Part of a small language model's weights.
Size: 13 layers, width 256, 3 heads of 64, MLP 704 SwiGLU, vocabulary 16384.
Training: a variant of Muon for these matrices, 734M tokens.
MLP neurons of a small language model. Each row is named by its layer, matrix (gate and up: input weights) and neuron, and shows model dimensions 32-223. Each number is 500 + 25 x the weight over its row's rms, rounded and kept within 0 to 999. Numbers have three digits each. A neuron's up and down rows have the sign that makes its largest values positive.
Before each neuron's rows, "fires on" lists the tokens most often at its 100 highest values on Wikipedia text that the model never trained on.

fires on: "-", "19", " .", "18"
L7.gate159:514512507480465530545501515464484490468500516519493500470486502510469503488487461510535465500528474501478484503510452479504521499472491522501486496501440490530486502490490452479489516512518506489489525525548492503521466512525466469507485503546444542494534520449516469508558480480503485515508505478512479491463504497517524508487534476498501477466496475494433508499493503531458524493486511489488444493507490502475498517525516476451471490519473572483510498510520484430484469496481499500483520473497571508493522474523471507475490486518488509506446518534478516473499497539523521468
L7.up159:522505513506544500517537444512536498487556509486486508464473476495489509552515463470545517493535460539535459481520521472541531533492481510536549526517494524519442466508501473463504480528498469539531500512515482429482486516509494535489514506496476438532489514494488495487533482505456487510508535537525533514524492506505493505466482534441476516512496523512482484535504456548495540500489503561482499517543468480537512525504536534490473503486522477455493481545473495500491472504483456508516502513500503491484517498497498534486485503515534475521508479484490478484490484466485510524

fires on: ")", "',", "'", "\""
L7.gate360:495487512549501513508507537460508482490527478556476481522480495508485498529496460529496540473479481467499452475522466518534479493532507544511470532471518472481498469535511457509456476473527527546426499472495479478465521474530511438517469499485473445458472497472503515472488511488510508478498493529478524516498468503490478502497536522460503479515490463470556458479448576501482508516475494493491522503494504511514529515474452485474517483534496516486498499462527482527519500494510503511489471518486516484501517506466503487472443526515499498464573482532521493486502456513563503475
L7.up360:476503508490560459518498474543515446525533470532479467573501486486535465510529500513435476534517531504484452512501511533510455470490514488527525495512501539526515504495481502512514485503506526478478464485517501505475510493459492460496525538500510468476494506530460481491497507440490493484541485462539489518505505529490498493548524496475502468543494533542548492533501512521468552497504507470543493530478477551470522520519468520491502494448506545486502488470503484499490530481515543501494486495485526520507526492531511502485497510549521499486474471455523462476534495500525500535

fires on: " |", ";", "re"
L7.gate138:472467500489503517480500480459524500525485532511505561484494477454460509487549478541430509452504503502501454517514432484489492500476515507484532495497507465542486518498508512471472507501489482504478522506537486481498469502507516487466518475523452508497529498480494501503494478520444459504557494448477496480506506532512525491446496499500485496494495508492497426490487448547488490522484481531497505497515539502520499485484502491459500475531489539520519492515464495514541541459524510528528507510493472504480507539488439475482479523485519478532506510453520526547474534477468480484
L7.up138:527479496504482504475531482488533483532490502489546522470499503522518509471430505478498487452445538532492514504525545477470535503482532462575484500483503517505503482478468493511518518464477514469506455490538522497519529466480528537471505548497505484487466484482551464516468522521455513501476493484500536512469490504521443479520457522477471493508517526473483468521526456478491477525502500490483517492483526476464533498528497506516493503524500522531490525515577497467533498477514520505494511512513465537522467555491482473502502474516519533485501507471480499514505492493515538557

fires on: "′", " out", " office", " to", " lead", " January"
L6.gate9:484514452514530491482538509527513497526455504527477493489510510534549563491523488526504490485495473467503479503486471553527485500509520489509495489526507501480481505508498544511502475542502475468515514463482495514506461544485542538481512447490539545487473505439469541502496484508459493504522527490432509515519521508521480524531460476485516501509472448453531495456528497500507459514520496490485486490519490538522475492480507490520481494536469481516556489562511462511531510501546485477500492476478532485489487452530510511528496458494495472480481509514482522517478483508523511479
L6.up9:527517524564524513491530516515518481496481493530517525455470497463501480515511551502482478461467481494442458488520533524542517531477483497479484469525499529440494513513487502503462524475527496500484539504534548552528482520465471485518505499509549491487477531515503521500493499460514527519536532496484458494490481519521487484467506477503468523536525484520487496523514537491462461490476467525555499493539536483521533488493492488475480502503547536493534515512496484481476448480513533473514499479539531512472504473496502498447489500534502498483495516478492482477519500473471433495

fires on: " |", " years", " after", ","
L4.gate484:517497519497502461514504537454506469536514489520538505510495493497468523493520455523470549463427501497496489462475471510499523484483526478477466527528517501525468476556462456529514522458520521499493533489497533542470517526518447525510516456515501471475491533490478496509482471529472509490526501488496544490479491487509505517488549498494518511513476553478498498484495489472497515490539515504485502529484480502501471468497490522502512515480527534499467479464522496448543475449496508482483484481513511563490516477494526524527553501506469435548555459519511523514523534510504516513
L4.up484:521484489436526460473510560524543510527521537506474508550517502483527482526484499462465468506492532457512467479482511482500487483507496533498512504512461506521526462485488496486475514460495501492490516454501503501503484505490547472486528482484508456479509514540443503525470497523502520494527559507482495544524518494520504543483528493479511532507524504509480492522524491534502465505518507480540512474502478524494482501496440496508469539465496493512515482513503513526544536459483544499537507526493532491517514477540493503479494499521505509555536471516515493494500502515497524469

fires on: ".", "\"", "\n", ")", ","
L7.gate115:489564510480533494483506485514508463513501493548536485548505517507494527490479514523490507505548519503474463479523494534489505504498481512489479510530511510531511507497517486509455479515534531552498487520516484488467540488510459465486470513539502485517511461529501553495544523510501476475494469451464462437524489470507502514506544530502515485493488507490500466499490573556541527489449494496538523480477499488554480534479475489507499505480519503490499488468454481479462533542515546493511463516495516493516506507510488510478512531494521477475498504473500499495484471500504538472
L7.up115:486532524526527515505466471519480497491518509575509519503521492526493536506488479476495506525555527489450462509502456500528465537522520508466473509457508491522505538526511459503505536519480501515438536465488488471490504546494530462505516527522507478516535496502518551487479466506496441489460485474483471478483541509514514512489479477502509504498514487463550517493470512462532498485497519507502510529487505493528526506429515490488508516506521496481462490490525470494493561497538506510508463516488463498534506492479473489490492481503537522428499507467503467453482467503507503523

fires on: " Se", " Mar", " se", " W", "N"
L2.gate314:521488470510493465513505487539480474511493513505526481482530531504463470496521481448504508523526467494517495459535542518492534500521518528469461454532433530524457511496535541511506497505472530512487458542537456511495485505492477487510496496527473510510467503508516466488493458469545510570464547537507482507500506498506494510496473509510491481551505502521449521491481499503493446544540509493502505460517554474487501490492488500508476524475476532488496517493482531500529510482485462498530485453530489520463448496530501496488514487518493473507491497503510492510484515531508488505
L2.up314:506486482542531477514495488480543514475530427507482528503553471525494483530456490518523481494514537512490503498543481487492471478464550510500509515523472466506474528475510530463494504498477503516517465503576492499497537516485511472490455514478513513492528516527502486472505521544497509521489479489491508481510504546489536496493531502472491487485501514454459462512500533453473496509490538497503526496491523535484512523546507486500488515538490495507527479498505469522500489497537490450500459492481495494504468496492435532416488494482513484482456524503490523485451478471509498537

fires on: ".", "ol", " on", "l", "L", "is"
L3.gate4:485495518503511473515545519458498534490472478539523518461524476515507518481544500491504519517490525521529482522519535496491498522475461504503500467496482479542536459496489469517495509524495460508509487540528482490464553487493456519497520494485505471500495524504504493503493513532530519507488497458469518499477450529488516504500502487512523498512505492416526464483496530530488532477511500503544535517555512455496498516442518528507480497520504500471491483495472489466509534509491509478486504514463517479501501547504523533500512505500543540561475522523460470500476504445482506484
L3.up4:503500520534443506478534476467539497518520472474447451494551479505488480526474508520529531440508483477475495536497469519499507504547486459484507533534509485535480467481503513507504499501504516506511476481464508522521471468499472514490510506522543528488542520547499463482513528505475519486470474521517519502464485514494532542480514498494506472476456497517503505523496516507540519497484499511505475474518503513499463504511496520530514513518510496498551450496482482526524474465504513521501471453464500487483516477508579513486497514477553455496499516470538508491515486490488509562

fires on: " St", " d", "St", " Est", " Ad", " st"
L4.gate138:486486526465468530469420498527514491505487485492495505494477495510477475500520505539495512482541513466516518503484541539553507491512517547524504493502521474521490503472469513481463545503503516456511488502480533481529548517531523471526486514477530518476505532509504456514493516517520494524504507510516509493540451481482491516519513494510490445494470512452500538456491541496511476470527527492464509461534479514483529466490496480536500437474489465501523496520469526516555491498481492504516494500489523508509573517540490505524492482484506488537510484497465496498447507468505481463
L4.up138:423498510498503529483485485517505531474498527508459556512534509493505484545519538480498528471471486509526527466518544517478495466542506490513509512513462499488468562453518523484491552514493512482547493461464556509484494486510487518525532525477508487469530509488513478512528477474505507505470537513496548500513495560522491492504515495480509513506515474482496477468509579478485494485472516479481475494537491493446488473544483436535485539491503489520503502537557527465485456505472479501484444544488519491461533491537495485508472478490487481504475517516474514459519515460486523509

fires on: " |"
L2.gate294:490461485516435505524469513465505507487485534498470514508498495506495501505561514511508471487490526466507443513556511504517496460555481504487498471536499534525512476457543519501508509522491518505427489525556481503507473488500526506515506505524467528503499521471525527495468488513475503482511496511499460566522515550499483517439498493514476533505512533488532522498524507478464501544485462495526482454512469496504496492459532511472544499521501481478483491481503509467488499467494482509555476525508480528480512511505486499464462464498515441526511518486460498483507463461511501519
L2.up294:522439535481496512503534480510528492518523483509491507477474504486480503476471470512488514546478472507524507530484517499515477515538489495559514527491508508533506483513423501484491496508516442451518509488478491503511465483472507524490530470462477541421515458479469507486500517466466512510516536508526491493510510476516493499522471498483519457470532462540474475493561499556530524513517509510509497512510525513479486501516489529511522529519457496470522554509516494475511507465535492476498557503471540550541516461511498532542520521518517497510544492513520511538506521485476505469

fires on: " Al", "ri", "j", "ani", "esh", "th"
L4.gate289:521504506474489489536558491455472508482507504506511480485531489521466509497535509522519519510499507519516516495498501533525518521497510528477501526494496508521507526507508505497513496522519506514474473455452475530496479475511550501488537481497569483482520503525513479522470500494476516512489471518480500548505526533507512481476487521475541491480507528516467506510494513554444493495472553498527495473512540467515499512440507489482537505452499497478489495539508507461479513495476478513512494511459513485479485487512487439470466469526477501474496473479540514470518526487504497506
L4.up289:469497505479504475499485465467489523533534532463501522495540512512486541493509482493463465495526506511535497493481498507471503501505502521533484511497526477488502480516497504483443478514515499511506482501468485487520540517510527496500498481487526505481473488508526545484470505470481521484494434545441512516513500516534490521492522499468515486485540533503479532499477497524482495514481554499513539450513516502521504507497527465552540494460524526497469539502488439516483493491508497493534521501475523513494505470494461447514480520527487482494492516504506479520522532525514495525

fires on: " (", " ", "1", "–", "r", " equ"
L6.gate696:506516514509491496485498473494511518494451497498506467509476499469501503487508505508483514495505542475525500491497518522530519484512493519517474545489509461491535499488487500494510556516503485526537454547510480450513543496524529537507485476502487498540514468509496528509456468521540457439490496479465481588500523483497493506474463561466543514504484480518475512484472495498475500477487490488476495521507491488512479491520519540481524482488488523471575519477506478507543501505501466519498482518483464461528507518508497471548519485561473466523478483515492493477511525461508490481
L6.up696:509515516502525497434536487488532500505517513512538429472495534503463502511539483437491537510498486515511457474528487499494472484487525500474476501509503488459484533457463537506482491491499493546484504491488483444505521552515457485459502521520504490512470501465504498448477511530451519486567506494474466500460537513501513520492490529517561494515472514517486533498464502495497501510531474475492515538482497524521472455530492502499506481439530487506527498486506485493464494493450489503527511537502525522556493488547513496489531523475478482534499477443514493508501474517526508505

fires on: ".", ":", " ", " (", ").", ","
L6.gate444:483510495491529465472508459475481475530493485540496479510479513537452530527513518506451463522521449504486517512525483497494454507520481504487493547535473492458506519469511511511476494488520518489505478505520487535492501519475495493503493478483505506493506547502505478545550452501531500437538503495468472541477515511500540497519548533535511504481502491498557519497538480485485541511490504472495484452440537471518504479492555499505543503464483512500478527520497478481537485503489542472496473504513521474446444452450508505495519471559496488521511486482474502487507529559509507472
L6.up444:484550499528537463523522504516534533524473462511538502488470503501528450524506513498533527491518436511489467463512485510503471496488479504531506551517504482487477528532505458486511490475526486456486519502497537468476529495504462483457517511519500473510467501515498494475470506444493518514479533490483474514527477513469487525502553461474487495483541484486476500548500471498480494515494487504571522501560506503506541534478491538449460528515546511477551497505474508484520487519533493531458428481500510505491469510490510532512487490503498469506527506492485505492434503493453490489

fires on: ",", " to", " |"
L4.gate384:453522521506462526490475522544509559531515516468486463547526532533456549502518475450501504479511508523499501479530483503467460517504533500423530514474503486485493483510532491495511499460541509522494481505545522521518525507550469539508502550520489512470499509522517555527501467519499452494525492482485500502502533476498482523466470492498543511497480515464555524481484535483522488511525487484452488492506493552492466508512481543498501475503496478496552504492481461516495492511471443511490480518470487492478496484519514524506485469495502464521497461488497488543500545482462465471
L4.up384:474467487532474538475484527504493493534462495514485475522496492509512507482473518531481498526546526468516497535519501508543461516481507533499512457515464494510498508492488516521481491484576502507507499506516536538507504528516539483516486512491467549481518490527523563475568524506476463479518525483458520488503511512502493490484454521478511477441516488505491520463493478478482497487508543491497470494487511523486506477490507522513543493511553473476480491486482480484492495467524463479520464495505503498521486457506500516474504489475528519507465545464496509478477492479483479489

fires on: " |", " in", " de", ",", " of"
L10.gate680:442493483496511525479491456493505468540477485490517519555459473466471503472477513487501504494524523543541473507524498515477465456504477518521522509479542463512459489511515539498519542453511526508479516539489523512489484510498449507520520523490475501517481477496489479500485485537504457500509480487482521472464470528528514492439497534521497485495501507557458566489538474479481524467449480503512482524489478478441479484535504546466539496508500500477528502514468496488542508482511473509488488493524495504495514488511448467482486485475434453504532513452502500531521500513507497514
L10.up680:466514527489505534465527473459533499519511487474483525520517468495439509500532507534489500483456487499579494500550527530474483493513466491479494507505506525519481478489487516510487519492488510507467512510500483511492492489492499512481509537477511503495501501531486426486543486526489491504527519510533493491478485510485491478427511555530506427521508488513532542506510456488505515447430496492464501499487490536474508501498493549486526497517531489523482484517506444524531505504500520526521503470486486517459533507519422497541478498461480477464505522499506528523528525451498469509

fires on: " is", " was", ",", " to", " as", " are"
L6.gate505:470502520507512493491498559447503475506448530532505490483506480543495494481486511512516472494493523451448488501540482515529502513529476492491496465508439440525527459518452500494482463498531455523505534527493504472447492509477527483538513444532501527525528476538456487476562468501481504500478491499509535529472484516528513497514481521492476479519537478509525518460508512489514487515488469474473520462498524534552497503519550515580534467486510489472519485528508493521488501476471463509497465479493489513524485498466479485494520527446490492470490528460483504510492486484507507492
L6.up505:482495497523463472482502502511477504503490505536481479486545494507539494531467447485497475496463502482491496505463484543528498484492497504485550484533538471517522471493466523475492519513479503482503480471500509481527485495502502489437458446483515520490501522476469509498496528493468476475465504545510536508549517524492503506478484492486459512491474457482481509470486503478501513496484490531518542533475457528492471488506445493555459505493512523504450492492485435439487496476517503494481509520464530471487488512447511484486510503507466540445500509527479507553522458519531488502

fires on: " p", " st", " St", " t", "p"
L7.gate374:491528499477484538479513518483482499498486463530518505481518482438490507502466442484464519503552501472513509482490513509531522513516469483490523485509519484526496513493495499497495537510510458524512503517522490534503513512498541497485501453448491524511514485496543514503448514501517547426494527506466487522502451545500482504524500510499493475490491452473499535492459505484468514509504515557527465499478524485489493512495552467533552490521515472462512472518507484480480507488545477472540505497516532500450508498539513501507470522451441469533544546553495496499466473485496541515
L7.up374:534470483499552515494493501497483528540512464483467510509534540491492498505514468493508467479498483506500498506477518561492501527528512538525533461454505537536495541453510491538555516474512462492507489522462508533497512496467505495508511470505466498498556523497511500484522505466469480500513505537481503490502450524532521469498555507497517524508483501509510523448530505541458471544486492506517503483446558481491493485478496484490528470510527512509485488521503515498517488497474465526524485498543539490508547515540496462480501486475477516518549548522493496495519495497516529444

fires on: " San", " Sam", " Bel", " Ol", " Hol"
L2.gate418:509486492512493478527534497520509449513489528499518519487487500478477531478497495472489516459502487499531505476455495482476511471552510478472488485486500478501519502491516505507502508499496533499457528469504509510514509527485501501519497530488503487460502574536498485478458490511462457521518510512507538468464495510480471514561512526484526504489502495466475496499511463506511487476520532469512518535489517500525552539488505465511492514519518523495503464534492482536508458487554475498544488494521546467449467528517503499489541482484492477531497485469491501527423481473512499490
L2.up418:525506490483493494520505460502495449479510504509522516480525521461480493517502475482499505424518488512472495497512513496478528480511559485500487493533472495510503488461509517504473496510473501499476469491470518511536548498466510486505534519488485478443541516510526520503545504463520464525527482533493555497474488521512474478520525541443532514460497495466501476491502525523504474484535511473485504538469501515510518491471525470527503497530488536482494489486463482456475462535484499515514492460531517479496456488492507539489504510545522519536510515471573518487494527475488479506

fires on: " |", " film", " in", " football", ".\n\n"
L7.gate427:500507533505482499551504471532487517502561475502489495474474513487513495499484455478485483516519530522545511518476508494514511507549499471490497522468492462501556517519523502481499491466506478488498493516537517477494481472494495485536510487491504534514515492527494485477499538548486440502499509460479500494491510543488518537483550521512499456486459466487448515571524524480527503512510571516469502497521539501444533490486492536514491498490481527483523539488516485513460533447510495499477511518490433489470507503529497481497480522539476510542510544478488476492498507488529517471
L7.up427:469482526498480541470513481483508502511535465526488536484529465499522485537484475460488455544479500505476471461544457524511502486492509515491537514481498498491525521498516494480485491532495505502521453524526515544509517496491515490441474490483502448535479494512494541463497483496505515522535525504474484537460512524459456486495487499476514522464476453487573497494507497517512522499448567505519478493555485534474532481476523508473499490512509502472487493494470512537480516499488459533507527540513515495526465462512464487509471520494511481475451543512536500498529525482449486527

fires on: ",", " was"
L10.gate295:489471521523509486499478555487546468458471488493505499510505493519519501501492502482489510481480491520477473463484551485449510475439535529535492507486496517544559424509480455541470495477532457529484498480504540510493512464505539479536530504472512464522470477499489503511523524528497546466496482493528477513436485466503494537500480516480454505510524506528496508511486521534536499557463483485474511496511499483547482503474458491536478494501490500509494526482511493503486496489474503543476468512465475478484484483523463539515572501521501483511482495471468493512483479512529506492
L10.up295:513445491493474527484492514455501481508483530485459514508488494563499549495480485484545490466442504510481490486492495473480499531483518491543507551496487503553498439476449501492472509493531477515488519483535555483486480497498506493526500497469523468498538465556473524469520489555500491437466490460542494507458460466491442502504469519519492472498479501492501509477529509503541487517509479464492493496499543520541490479477462462522495497507513482502478502497498502497460553504502493512473467512440494498470506465517452525535560473522495517486510495507513469474491518491497504483

fires on: " to", " he", " in"
L6.gate18:497531472486488464546498468515495463502519504512539515540507479484510520472482530478514514494497501494541454469498556521507490493521490442539515490469494444520506485508500531470491483517548481517511520527489517484478495471506519497435517508501516463473459514472507489495531535507517479503462513506446483500525485507509507490501542516490517459483518455515492525477531499492495457461472500535496493494456502488447504539494522547492475485559496493517526499477498506512472509483561513527455524487527496509476489507495520517489461490525479494498486519521471508503498490458490530445
L6.up18:493506540529552510488482449495542513447515480494514504476491512486516516499486509499530474492493493473490485469486521482517496517533553499463483518475535453485522486476491546512459498501505509549485507490487521479515476495558544501483502529488484487487494548484504551502534507518459465492474474498485494555490515477490489482494479488510522490484519477507523530519521498497527529484507507531540472479497502472469540495506520473498496488475494501494510506468514528538498517465528462501501521495507516515522539487511524511517522503513466528486453485477518477494493526512529543468

fires on: " |", "|", ",", " ENG", "',"
L10.gate498:488506489493484491473519526517460506503518492451524534518499473527448553510491564521504516482506468492522492536523483505480469507549571513477485535516510472475513511479507480462542458526494479468516545549502454495509517519490495557502504498507491463454467489523491532531509494513463470467474481483477544524463515505480458489458474461493513489470467461496485489481521494494473487484534522462483523503486506508503515540506474515526494542507493497483504479481569502495518497534455498535505482508495450526510498473480506498504470506511558443512486515471520471526485525469452517485
L10.up498:533486474484508521514469450511508514481465499500485486513515530486477469485492521484502500501484502513530495495495485527495471481499491528525480486501542499501474505519470487502525488485495511480456517507519515502484504476486498509557511474486512486503474461507516522519470507527484482495563492523524492462502534515492493547495498480434544485478488470445542497504510508520486542505474471484559533469506494497544461476531504515498476522455513508441508474486478480466508501508463467500533504504498511574513478519492482495476553519490523426545538528474482527483511494510492482454

fires on: ",", " ", " from", " children", " $", "."
L6.gate202:452533542542478524532521504484533476500500477500511499494513480529495507467516484463539466481535483511529540485489544443515469494517491516493526511474498519490554461567495474505526452478525487518478480503517559478479498515497483514479507466497516498493495528520476508487535453521490537509474517493482530542536465516547476537481469492473514524491483491516454462523482486501485515569487530530511492490553502517514464533515511507501508507510498442497517479543463512482538516505548493532462502506501497529461462458489523484476500556476492504487532514522546507496491456478542501505
L6.up202:458543479479510456507508444517493475525505489474493493513518501528486477512524469465487470513511511523537537556537496471488508476469541459539515482504542504536486516486516553521486530527530515494483496489537477479482497494526494520491477489512504491520503516499465511521515500500540531526502481499481534541478503537487528495468493521497475505449480517463462474501471490506473470469525473544529533528490495496473521510535491491573532491532444469517499492509504490439498516489506513514482524478531453510490452519473504478474504491473520479456512514508530486496512487499525502546

fires on: ",", "-"
L7.gate532:459518501478487472476521513475494460529476521504474551490509475522475520527482481513498487459485496514526510464521487566449490512489502488513526502487464444522491482530457502528524488501540462508484483516537514530467486478471454499510534547514532511497477492529447509499524504494469529527526530478456523528491502433486450538448528533479499464453547481515500476468506486482495473489474477489462467531501502471503453507503514478496500495518521473505502475517458485495522480487474485527485469533487472522448490492468503519504518553499497495512527518503505469487478518481489489531
L7.up532:516501500421476489536525485466501523539492514488520508492510484517519509477540463499532471498516539472512496479512482499523473501544498471513513483495520474516527439488462515489536470477443483487517463495507499462480496490486482463489541482490513511478517522514471448515477496479531535481497515501534523489519485480521530515501553496480457470467480501478536469500448529465493526517449467486513484517503491498482521473500464515492489483503499539498472464473515457440483514478498543534473539492505502538472471482540472545523537472514550538502548471522502478502520506480475490511

fires on: ",", " |\n", " \"", " (", ":"
L6.gate524:536554488503475476478512495508483483518515515533510518528497513514479484468482466482459535488500502507508528444472559513555514517499492515463492486518514489511497507485453531510491495488520552524527508504517472525465481518460482515476502517509505448497451501500491502508536490485455490452505526485495494536500517481524499488465508506461488532483530498499485467526514459526508508449516520512502476511492493521506512478486505522510512526564487490519510517503491491510513495492461460520475453500505494507503473498479522534524518449507496477540482516494534534551504535513492515517
L6.up524:515526476541504532495517462505495499478469508566495507521522515549490496488530491475537524475514489568528485518529544530517468517509486476511508552524506505470491474507483510506516449507483545489509526480483514503500470534513508513519466453492500484534503478507483488484494485454496525510504566470485510497525495466501498522526517483460509461510498515541534490553480459541505505463488513488463545515552516511504518504503513505520523484478482447496504463516496463534509466502489509567481512521498467528490466470524489528494521501517486524519519511470498484482472535497491523473

fires on: ",", " |", " and", ";", "."
L7.gate145:518481494487503486509540513467505498559528505558483528478489530510508525498525482501466493492501486473460525515476501485518480501570524513525493501498553520482538518485472497522523461514479531532461497514552503523528523482505493506517472478460466476482530530560496485512484448487482526513469485464547516532519560503501511525530515550491477487503501507513499501484509510521496502495481461532487500507500491529513466494482519517521500485471497529491458510526538516439485528557512534478539444501516508536500471506519461459480481493509561516502486511484479475522511532555507548490
L7.up145:492521493540526494447552523417473477476482516504497522529509481486464473501525491526474576512522497494514472503458492465523451461499499495463462509501521468511454465499497503506539477475468552534509496465488516503490473509479523480473509529547495505487494485471482563481468495489499455507467476524492470495554509532514500513502480483502538490444487493522496480529536495490479514491516516505505534471491509502511481513513498515451499508555533506503496490528513437507521451479528513478508454493496502529493485517491473437525490524521484486482493474500499513547506491494530520518

fires on: " between", " both", " Between", "ax", "ind", " Both"
L6.gate416:506477497479480509502452489511495469456522484469500496453518556483478523488493539516522514539483539536500501528540445482484462514483515532464521478511492500456493474503497511504506498529513507490531541468509536487516495475488498514499480545449492488486462529495482545476481484529510485525490509520503527494522469529520502521556512499486487501510490505480527502492521506501513544510535519510542489459468500505512483499508457523511486460477495496496513495476503525498456508525509444552532497490491483506480523524531499468508513506489475532441466509552542503503490500515468538463
L6.up416:482486456502501474504480496523463492469525516475510500479507477496510522523531451512499552490483498469519522474580530491497476487503509474511495490509477474462533496511477460467526456504533512514535513501444494491478534517509473477479517497533561510511493493498468484489485485531473495493498490489508559470527486529502485499537491534503520492461526544498547437497525544508494498470532515496496487530499485471504499505514453532496458503521484511511470503466483484504495522483481486543504449515526481515488545494517502498485521504517480495523489546541518513490497498487494516482

fires on: "|", " (", " on", "l", " Top"
L6.gate21:499524521521516488537526503498495510512525517475458514488486481473552504453475517443533464515499480518473479496504478514544513521470510531501518492484505506516532466505484499537526508507480484538484506515537486477489504489517470512495494525468477485488504502488470504529468547490500481516504524461454474532484494515559508456526477516502531485524509531496485519516547440498511501488451476486496489466524478484471492507493446474473484458462509524527495534452483487515548505493488528532461492547474495534463462501469530524500490494526478562505459495521498473489494486500493508499
L6.up21:519491499521489511502510442546506512522470511495509489474539486494480501549486488516541493469549496487503531523523488508540517514550464522521527493492511486475507473555467482528490456506515510495494497425481549491440477489485473492487494457476498491484506502463523490518509514521483499475527498498530544462510503528512521474501516459430509506527536467514504487469502497455494559533492474482487477504508518500494501551480488491515512479503489479507545492500493507459525471476513469455477482536538492498496510493535512498518482490531512470507462503500520489546521516508482498542

fires on: " ", "19", ".", " .", "–"
L10.gate570:491502534491494522472517507451516473494490511536492502487521457521511476508507488495478448516540502490517514482480516494476468519547508493519517483477525496523510505518514458483514543487551546469545509526483519442522505506515455497489467482494472488459506536509507497515493514505527453525484517504502502518522503532513521528471504498458522488493520496512487471485501491516499539526526476495503499486531512479440486518520503517470554563517468519464535499510490511498493452488516482492527452518503511506510482440486471485522499497537523549507500517473449489476522475491517499514
L10.up570:495513499499491505508452478471451527521507490475502514444515506491518497472505509489484448496486480509502502490540516498526512451455490451514515454520506451519489495480496545475551518529545539471530505536503466443545510513549495499541481529520473505531491503470476457503469518525507517500477509507506489485509524513502504574497467540506519514491488507531454465488493480527504522504520511506444545507496496476525484481494535523511517511456483508471506490463520525502463532466462468518517513550491509514506470500547461514506519497458515512497486489483503494485489465535516491491

fires on: " January", " April", ",", " February", " March", " May"
L4.gate691:479459483539481520533483455524513527471499505513505537453478501479504543510498516504482560464501481477484486523475497521499491521528521549454531525479482521532486491517561499499507525517508477469562522468472503533525511497484533507494537565531501481467498491518531540514503517533492455493508513480539495503485509447539511437505505498496502453484458486519527515504501553505479480498495525469481490523516508505475493518502498456514513481518515530497484505455506475500506466457508466522472508556503563482481493503488525495493497479473535469533504495455479507527486524537497480449
L4.up691:524464522515536525485475502511477501512487474465504507523511497527502546517504521533492480528493524499523471491492523502540447504446525554513462530489506513511491480404504522501449488496556499525488509492499445493545496495497485439487494469468468470498514494486466510489481481475494535501480487507528502467510527473484502527498514537521520516502522474460530499494458509472484467478491503465482520482471544523477518514529465533477522461534472499476488499478479513529494474473508519562504521494507561520503536519495506528481459456500504524477467486505477491477488514520531535457

fires on: " ", " males", " images", " by", " office"
L6.gate679:475494472509479485468521535483524484503484506513495431466494517520533508493485505513535502537550505490517491524490519510498471562496500519492509461502509515540529517529561533492467526475515523528483514463512476516472539521467502494497476498494503537499496460503488500522506539556517455508524520501500466499460494517471524489501492487512464518459531516500445475454480530529481543494502490472503481460431505523535486500491448490501481519510495507486526452523501489465521500490495462493510563518487469508530517485506504512448438519482455492501523470502476530507455525466485512515
L6.up679:502487469506459485491466468500515451505507452452512491511488489508475471499515505485479466498476524510501578511559502403525556466514522497498495514511511511517493486491489475500454483482480470491538484423485491492522526485495508460511464485479502495497491470491543491501513514496507474509485529523496481506500497518493516516489464495510532520435477521529473472468497512550529504504509502492439518469496499509497523503502479504519532476476460490521480464477503460483462501491516522495530512491528524482493495441514527487426520494549498499487494458494467519455528500517492469445

fires on: ",", " ", " in", " and"
L6.gate529:483557481493526500538507492478508471511516468469466484534528548505504479521527432515512489520500458436512498493519445512530507527482507533497478462492513439452492534517481489512513528468506500536494509452494498523496527478510486476490549542500521532523512505547493487501486512507515521512507556479489492459519496463530519491495475500546513523523496521516483480485541490492506484504500508540514475461513521514501471498494451515432459514466487513515547479509483498489465534493510530492491532463523506510495507523496515454430499500479464480520514522526502522481490499464494527514
L6.up529:524523557518500479519506557540494491497481505504430489530515509521500485567487457498519491495520495443523468495533526508537504513495532492484503513483497502535506520506522539500511492527492469513468507454469539516479526565510496537507496465503496501505510510516528511472517518511549541460507521529510524530483500488465505468431480509511442511492497511526463508501469531504532536491468491490493486491520490471454508460480474523495532484479447517522485490542461513495477512528478525492477454465543498493458511475488493485496522490452527506421465511479486483514490495512471476538